config.yaml
n_layer: 26
d_model: 192
n_head: 6
n_kv_head: 2
head_dim: 32
d_mlp: 768
vocab_size: 2048
activation: "gelu"
norm: "rmsnorm"
norm_place: "pre"
norm_eps: 1e-05
positions: "rope"
rope_base: 10000.0
rope_fraction: 0.25
qk_norm: false
attn_scale: 0.177
bias: "none"
tie_embeddings: false
parallel_block: false
init: "uniform"
init_std_qkv: 0.042
init_std_o: 0.00583
init_std_up: 0.042
init_std_down: 0.00291
init_out_by_depth: true
optimizer: "muon_variant"
lr: 0.00839
lr_mult_o: 1.5
beta1: 0.9
lr_head: 0.00573
grad_clip: 1.0
warmup_steps: 200
schedule: "wsd"
decay_fraction: 0.694
decay_shape: "linear"
final_lr_fraction: 0.0
batch_tokens: [16384, 32768, 65536, 131072]
seq_len: 256
doc_mask: true
train_tokens: 178600000
steps: 3821
dataset: "wikipedia_en"
MLP neurons of a small language model. Each row is named by its layer, matrix (up: input weights; down: output weights) and neuron, and shows model dimensions 0-127. Each number is 500 + 40 x the weight over its row's rms, rounded and kept within 0 to 999. Numbers have three digits each.
After each neuron's rows, "fires after" lists the tokens most often just before its 100 highest values on Wikipedia text that the model never trained on.

L4.up95:506451468510482549490529495494459482486496467507509439489552469571464550502484461507503496501489548489470459386480481440492500523523474473479515533509476501537440485444513486535414571436540484474528437505535479521508479511488496464478475531462482451451548444607611477577521582471513461472544595504523548480459473456561516545518565460461474557474487474550498518550414493483475505496470
L4.down95:534527491513446464556543517476475506541475421498511467495454461474523459515471496484561476603474504573523485554460558515424492508447507458504546560499512439480486472488432492485594463482514504488475500520421460499488405523479398447501462478488496528532425433465489471505392525494600489489520503528511521429488491544513517540507485490419485512477488495477513579496512478496543506581479
fires after: "s", "us", "com", " An"

L8.up27:530547552487475415509428458495472475389469566424518467473542502514476511559488508513498486451497471540453509537500518533522528519465491559457575486561521486572508534540503497485500496418461482582463479520467504479489501514521428501454405518410534435453521454564460517554498514522486471457442555533487590488445585457480494494503556499478463482508494516451531497489517568568452545487471
L8.down27:511528485441544388556496533528493482433543506422566516492483486485464528501521519415460484529551444482504488535438487557484561444461454541495480482499503474518519532634537482474473512483538465514590512487552503490509556550552427542479504503509498517562464489496488440461493463548549492468470431489509500463500520534533521484535518516484442461461498500550519478493509569606570514489523
fires after: "\n", " ", " is", "mar", "g", "th"

L6.up744:531513537562526525491429529478410478524523524472450554468486499483498519508386503445421372442466506489486461531496431497513429505524525474540573465577436502515571475462561500493499534488504547485481508497540446520563468554499416548483526541473560412468511501503502459478568519481449513467497492509480512503443487485423512522506506523566556450476456465517507513503518474466544481541514
L6.down744:507453459518476522511576514474546493550548514594526496510454478513528519497544459485567490496470514508549479536433563477500466510473469473526526555473600511508502504568438503512476469472484497520458503495428418437490475544551406511489506513516498457514551525524500592390479479511589531463480418459546474490434453496467495481400502528498486499532483497446424534503415630524445523488464
fires after: "c", " re", " a", " be", "u", "ite"

L7.up762:568522557560447471448449530482497544506459530500515471578437531468549488466537492600485507479471471466461440498447551523446580549492532557531517467572550526444425505484512407495523469497501491507478520434478518505498532465480459452492530511493480527535571480522423505472549517546502500545464558483504552453498605450504461471588505455546479498475472484513567453448501504527469525447476
L7.down762:468484531502529514524503425529469488469489598497507570527537414542496459448566485474519475489549472538481450565511565539524484505479484521532453510493466565483491526497554505537557533522466537450445504503544509520536523425570371517477519478450506468524490486469535494478535518518613452458523478452449510502441526507503480481514451473539429498508504612483528508493493546491512543454514
fires after: "\n", " is", " as", "le"

L10.up12:534550526534479533438533471468553419516514556564531490509484489484500487462502431585463440426454485553506559481460505436579511552478503567549463427570520462473562499543519480511464530493493481463528551490545526580497462494464490488539593462504548523522450510516452489479456504468514501479540598542504471496503572528501494516517523551556524557501456530482502508434588420445526437513470
L10.down12:596605500516507569516447515509444494517460569456548481448526519528493574480534519631469474585496533512493511480521498481503477550510498506525539533440491467494492507509532464526506499464505533485573462520473517546509516564449517505520553531451463492470520561557440423540507511518471531529489499577463498470483497459530554503519530504524445462480497506506504566536471487436530502612571
fires after: "\n"

L10.up486:526519599506499523590456487473538442514522477519432509525471432535507458531558480486492568454437490487572476508540505487473501488561445503544475447514545445525517543495477415492485469494460504468495530455455476594479417491509552504440465519467495475489469466483536483561550534497503436581473494466452534444484533521483530557493489465548463478503456544523499504518535485524436547556499
L10.down486:534546532464523411504506471541465512512453551548510555488483451499478437487514490567513535589473532423464464550522480507449476516563475541580496545454528442505467536536490506464483520515450616480436545497516460567477493468608474522467571526451565558497455456516577560562576460525540537530502541561480461439450511501488532481495474508498496505522449481530503476481470484423489487536561
fires after: " S", " L", " W", " M", "S", "s"

L14.up389:581449497460511568529518474507424468494562513527531456452562482495472513501491506488474455523486484522529497539466526430486523507558444528585590460493482562538517530472514536542435487507459515532509438435511441484443476486527457519517435511493561460470475446506490475512597541494501535487418528530529490419552488488431470532483492527519431459531468493579574475511526448539480578503557
L14.down389:489427521477529435554476425423467467499533552556478548520470468510537542470510538453501517606487525530454492445501476516507526421524543517497445496497487471489535553474552479456437511520471576500480449487486472546432447550511498554565581588570492581433485459507478532536557484518528430471498522461499459483506507484563490440480479552511459491499509497564420512559508551540576457508493
fires after: " a", "s", " one"

L12.up705:544455515449546569476540466526454428520516532487510516543492587461495558502461461500551404489500480546555558525483520521539514540563458487495457522578472545446455526504515477485520477514490495540449476462477556441497442428555472479501495497557530486507481501512535515508558446539481559493518478508536475469518460545506515486489484460537493498412464495485526577510468524524471559556508
L12.down705:550502487463584474532504456411523478437471545545526549394483462465463509503493509482482515567562529485507484564511562458569415538485495492482459535531510557469580527518494495492489428484567587546498532536520530497469487472492514461513448432507531536448507498480513487508465464498413533440526501494504577436485472492510526495523520460417444445492546499536512525508510511512435568472539
fires after: " a", " his", " in", " most", " more"

L7.up621:504465516474553478467523450520444438430487503497566523533481536466461495431516484481519473458418478459544492495547509509514541568474447514581523488535526530538554487447452442530498497405530509474451522432512496531546519424530415470490501538484474468466510515531454465526578495522541549448474497497469548487469484547529520525471512490538498519492448476520557471493518529614497563551515
L7.down621:474570559486537486496493510474432474534506550511499488521510523491477409518525567498446498448547492516494475474536529555508520478487553492539534530445470523522409521426518553507465518454513595525526458480472491505595510509541503522499468486566588446546486488511545485400578510451482482545463478563556514506414545449546499593509536559480445450515510504561498504555485547515505505495495
fires after: "s", "ad", "per", "il", "an", "us"

L8.up428:471521528536448498504449562467528449479494620508557452462535480503418538535499519531410543507434524512530481486531461499547544512553590525475495504462573529541526530537602489510436489473521496544446543498560521588458432448489502499541503524484523514545563495547530541535463430544540451430501537480453490490466514469544525553494516418485400466539487553572514550474593415502533491575444
L8.down428:479534479444519532465442549541485507446472625454448454537527479519508479563585570574463469465515503481545517516507475583518474479553504503465464555572467524468398507490481489516474519460593469469511508468506493538502401458455464456514498511494510502551482477491618510476524493545548518541484539525482461504470537497485477507507469485467407503550541503508459583552469430573502464516472
fires after: "\n"

L4.up299:524490537439491454556479500536511534518585494460480504436475473520528428468504474472551467547519450450426501513500493564495506461554468553586562477514456527452559608462518562497550480540528515543503554488485482422516625496472506530490456535456525477511559520496513451469528424479527507507484486502519496497494563409552512528508473467449507480512439559481496470546573527478414546526499
L4.down299:425415530494462515493494449414538532492392505470499485570514481467531463561578487529512523499488487553492477485558596522420439544504552474507515500509475556595621486499558520429432479498488533460534495486471443583491486554479458437493518525617497540459511524482488510489471504525568529538502431483491510537538482512542493462452455526468516586468577525506532517431467494541487503478471
fires after: "ir", " 19", "ur", "tra", "_"

L11.up305:543466575556428589511476499515532536460600446487524502462472451588537523491533492495506444556479474540500558485528513491446465463569466559561533449517488566579523512492590472450502500616485534501473466506477484440530449516514536464492461525501482481574486532518538495496495550434491468529464542508474531518452530462454523544496527510438457519538477572532487432506526429537474466511539
L11.down305:513508470438507494481494476520454558553431530530536493500501472465448519502504458533514479552524497575563435473478469503545551477442454501461448528432500566485469581458602536460384461417496479502503548478471484494494476535515492522460589526531456490591570469437572449511512472510424544507519538522595461498512562501488469478480478495516451487499503552533468476469580542507548478485525
fires after: " ", "j", "n", "s", " for", "i"

L8.up10:511491517482465475515517494493506514450510487436468503550523500461527534514502478512574480482403502503478425485397514533467459493554445504459502459528540467492514451458511447561506528483475501494521374520523582577601511413479508507515445502503535494462489495522545496594539504516453430432462489504487544478515504464561508524502444427487510515509484418495491558519529462508483533504493
L8.down10:479437494563486483485466537517494518558508479455435497472383545493520455499487511543548490458438545417520576487466509460424437520489510444470467483560475427508552539525538483482538493465465507474529471560445507548478526525509556492519493500484582505520473477524482533501451489471430480483499516478513488396548454486494487530566445614513514486439495497525474506484468487453480440496506
fires after: "s", "im", "tt", "d", "us"

L7.up582:515530575490498503498436508473572490534521563537535478463493499477537543482518465520522443495436513481512524453456467493486508539434505539489519520495564498524486486420512482518456440477525512520621518495465505494515400529546528411561502487522509537537480468451454484443603577559501518439516481530573520483481527483495448516539522450521477494458428400473513498536470456483521494509434
L7.down582:489548417490522531509520448509529446522467501497472494429497566444508554486476641527506527550440480494526583469521551484498419511533538498544519449513487468495505540530470443571515466491491489548471472473538577487559508450466517515537540497477448495481507493447511458462541551535454467424463493559553476547412530558502487471507416440548468565432572488475465490482475516478528518498551
fires after: "\n", " as", "s", "fe", " in"

L19.up573:462512536531497469519556523419520440567509540501542461514486448523540508488502510429552516507416561531446433525474541533592517461462477579439580519532474494482455516492511469534560479481485543442585503536504548502502559500515509477556490509493525496451494499558519547538528426490556537492563529504447578531516483511473551477575573478484479520416450518552525480487385431464457543521471
L19.down573:527501388514445627454525463513469528471494577532444556520475534469518524488549450477486469483559588542439485504525434464518466515498527531511495491509544503505551527529523477479469498486495542412464611425499517575546497480557494564506543459490518526494513499568511511516486551584465505487505491505536571493593487536507490507501497514486544525437484455478511538442531554442417563477496
fires after: " ", " in", "re", "s"

L11.up63:575487539586420502451454478547470496502470537464468495580536503484482536493465524490469484511473470413443572447398495509526481510486522503504412482473449542517529544481494539495472477468483564485460525505515384474472459520570486434543465498490433472507474522506555473472522547487535506491508458474513512488511544546549535536501494555563430497508476448599497510475532483588542523545471
L11.down63:467473508496489515494540480546457464490580542526536405474456490451456393563508463527525471489484450440522439511506517436555480515470511479513539633495546454470450485479480469518510476577518576477470478482495496516501566487458524455519506544433528567442522546445445513517500484484459499439527533440538473504605503499474478462457527491430490529495516481493545556569491548476464516513463
fires after: "u", "z", " as", "a", "U", "-"

L11.up372:509470499470506529522489554467483439599489507490545547534429536435512562522536482494525486455428518535481411530498444555499575508499431498514472527505471533481476513456484544523506515501472451487491445468568542511464456462509495472482550477457475480415472492457547510512605458536520514548482465498600572549494522505478561462476579504491513566518562530523502539543444470457475474473448
L11.down372:537541449484474434517465461494560490424498572461495553493503554493520562555509494508505540535498480508465500485475502518504474504507570436465430537499487574472546467518550531433473461446516508499486480544467486448476534472500480526536462542589496519505449547617544481390568516448540528466504506583513474472463459467533469476476478536449557408494521487488502479512509540551473605507523
fires after: " a", " de", " ", " f", "s", "al"

L14.up18:525535554568458515541490525556503480497498449568534389559550534446506490545525517489478469447499501509537441513474516496494491521496420507513539566547490439453442445541575458547485509492505480573463452582456483505518455421470539469475532491492513578469501496575534534539573487561475545497458476525529516503450433457504487485536504499468502484501574488558474504532428495476483465534449
L14.down18:516467520492521595506489532537472540438467518494441437445475517475492485565504501536552544556411455454461543490479441545486499465503586543526611513539514505544476445517481586446447454432471528518522501523492496483533547487445551469438490506461470553542491551533553487480543524432493458482544496523572510512424506510458549402503479511521431485497427555524464493453489454478470537472473
fires after: " ", " ex", " be", " which", " a"

L12.up649:532481575537515565470475480497498446528477447576517551488505505446470511477517491517524546503461506540472484460480491480445507608451451538496554464519439518441522450487476486539542454521544521496530410482517537461519433433482523493369508443444464515580480453484542486474540566564536533540559471444456469511526466497523553495535523554533553470475543503469519542566436467513484489447460
L12.down649:504501485520438523515461508544516470474520451491476453599446464503551551514572557537408521527441458551523495448492556476512529515514503498496434454479479526531405451585554556448471451492581491452576486516470509433555479437470591497467553468496517487507506549476546518511453433476500508481484462482563516545485482543463537472545437476457547514543479465563495529555528544491482461547490
fires after: " ", "y", "s", " to", " h", "re"

L11.up379:531537491600449522421505526515506548488520556506483526567533506507496483500516480512524538499378463423470570508503533502443587550494437502474495461519496403445446525473458545451536503495478485463450488573484520502512509511442555475516553457458470474521474494502478534446536473507529482532516527516590504551477528492513511494452463496547434489471524500517505476508548497476403540535574
L11.down379:459449440575485513451511505521547497519478439450434472564521549486498473572487483573533511546472485556494497461468489440505496488509460481545498487504487509530443472388450499532481477462562431522427493600486522513467555469531532494495485457491523485564454475523514464494459499503554554466492565405520530448499510528544509506447496443522485464442574476482448540523496448509530502454551
fires after: " M", "im", "ga", " Al", " Ma"

L6.up94:498601545486455495459489586432494499538527476528497461536535448521425504458506399414462578517509573504486582507508498518469533489528548483481462522462490530449478500459493534474478500431469482554455538533471538425496523533516455509481509417479440479434432527437494510501519472563492454546578547523598509499551451520503502518420465484572513530472491516509506489505539474478473498472449
L6.down94:527523417498477488482474521471511508478462476528478529530513518549467536457561410560623507524495493574552543500500458532488565538481500519459447535522483370503502516457455576497512501447529537523550530481527437499449423511504451521431483503416495433537525458559507517501505533472533522519486523533513513589515506502490561529533493499485504485541470583464569492514508509500542483446488
fires after: " M", "im", "g", "ur", "b", "am"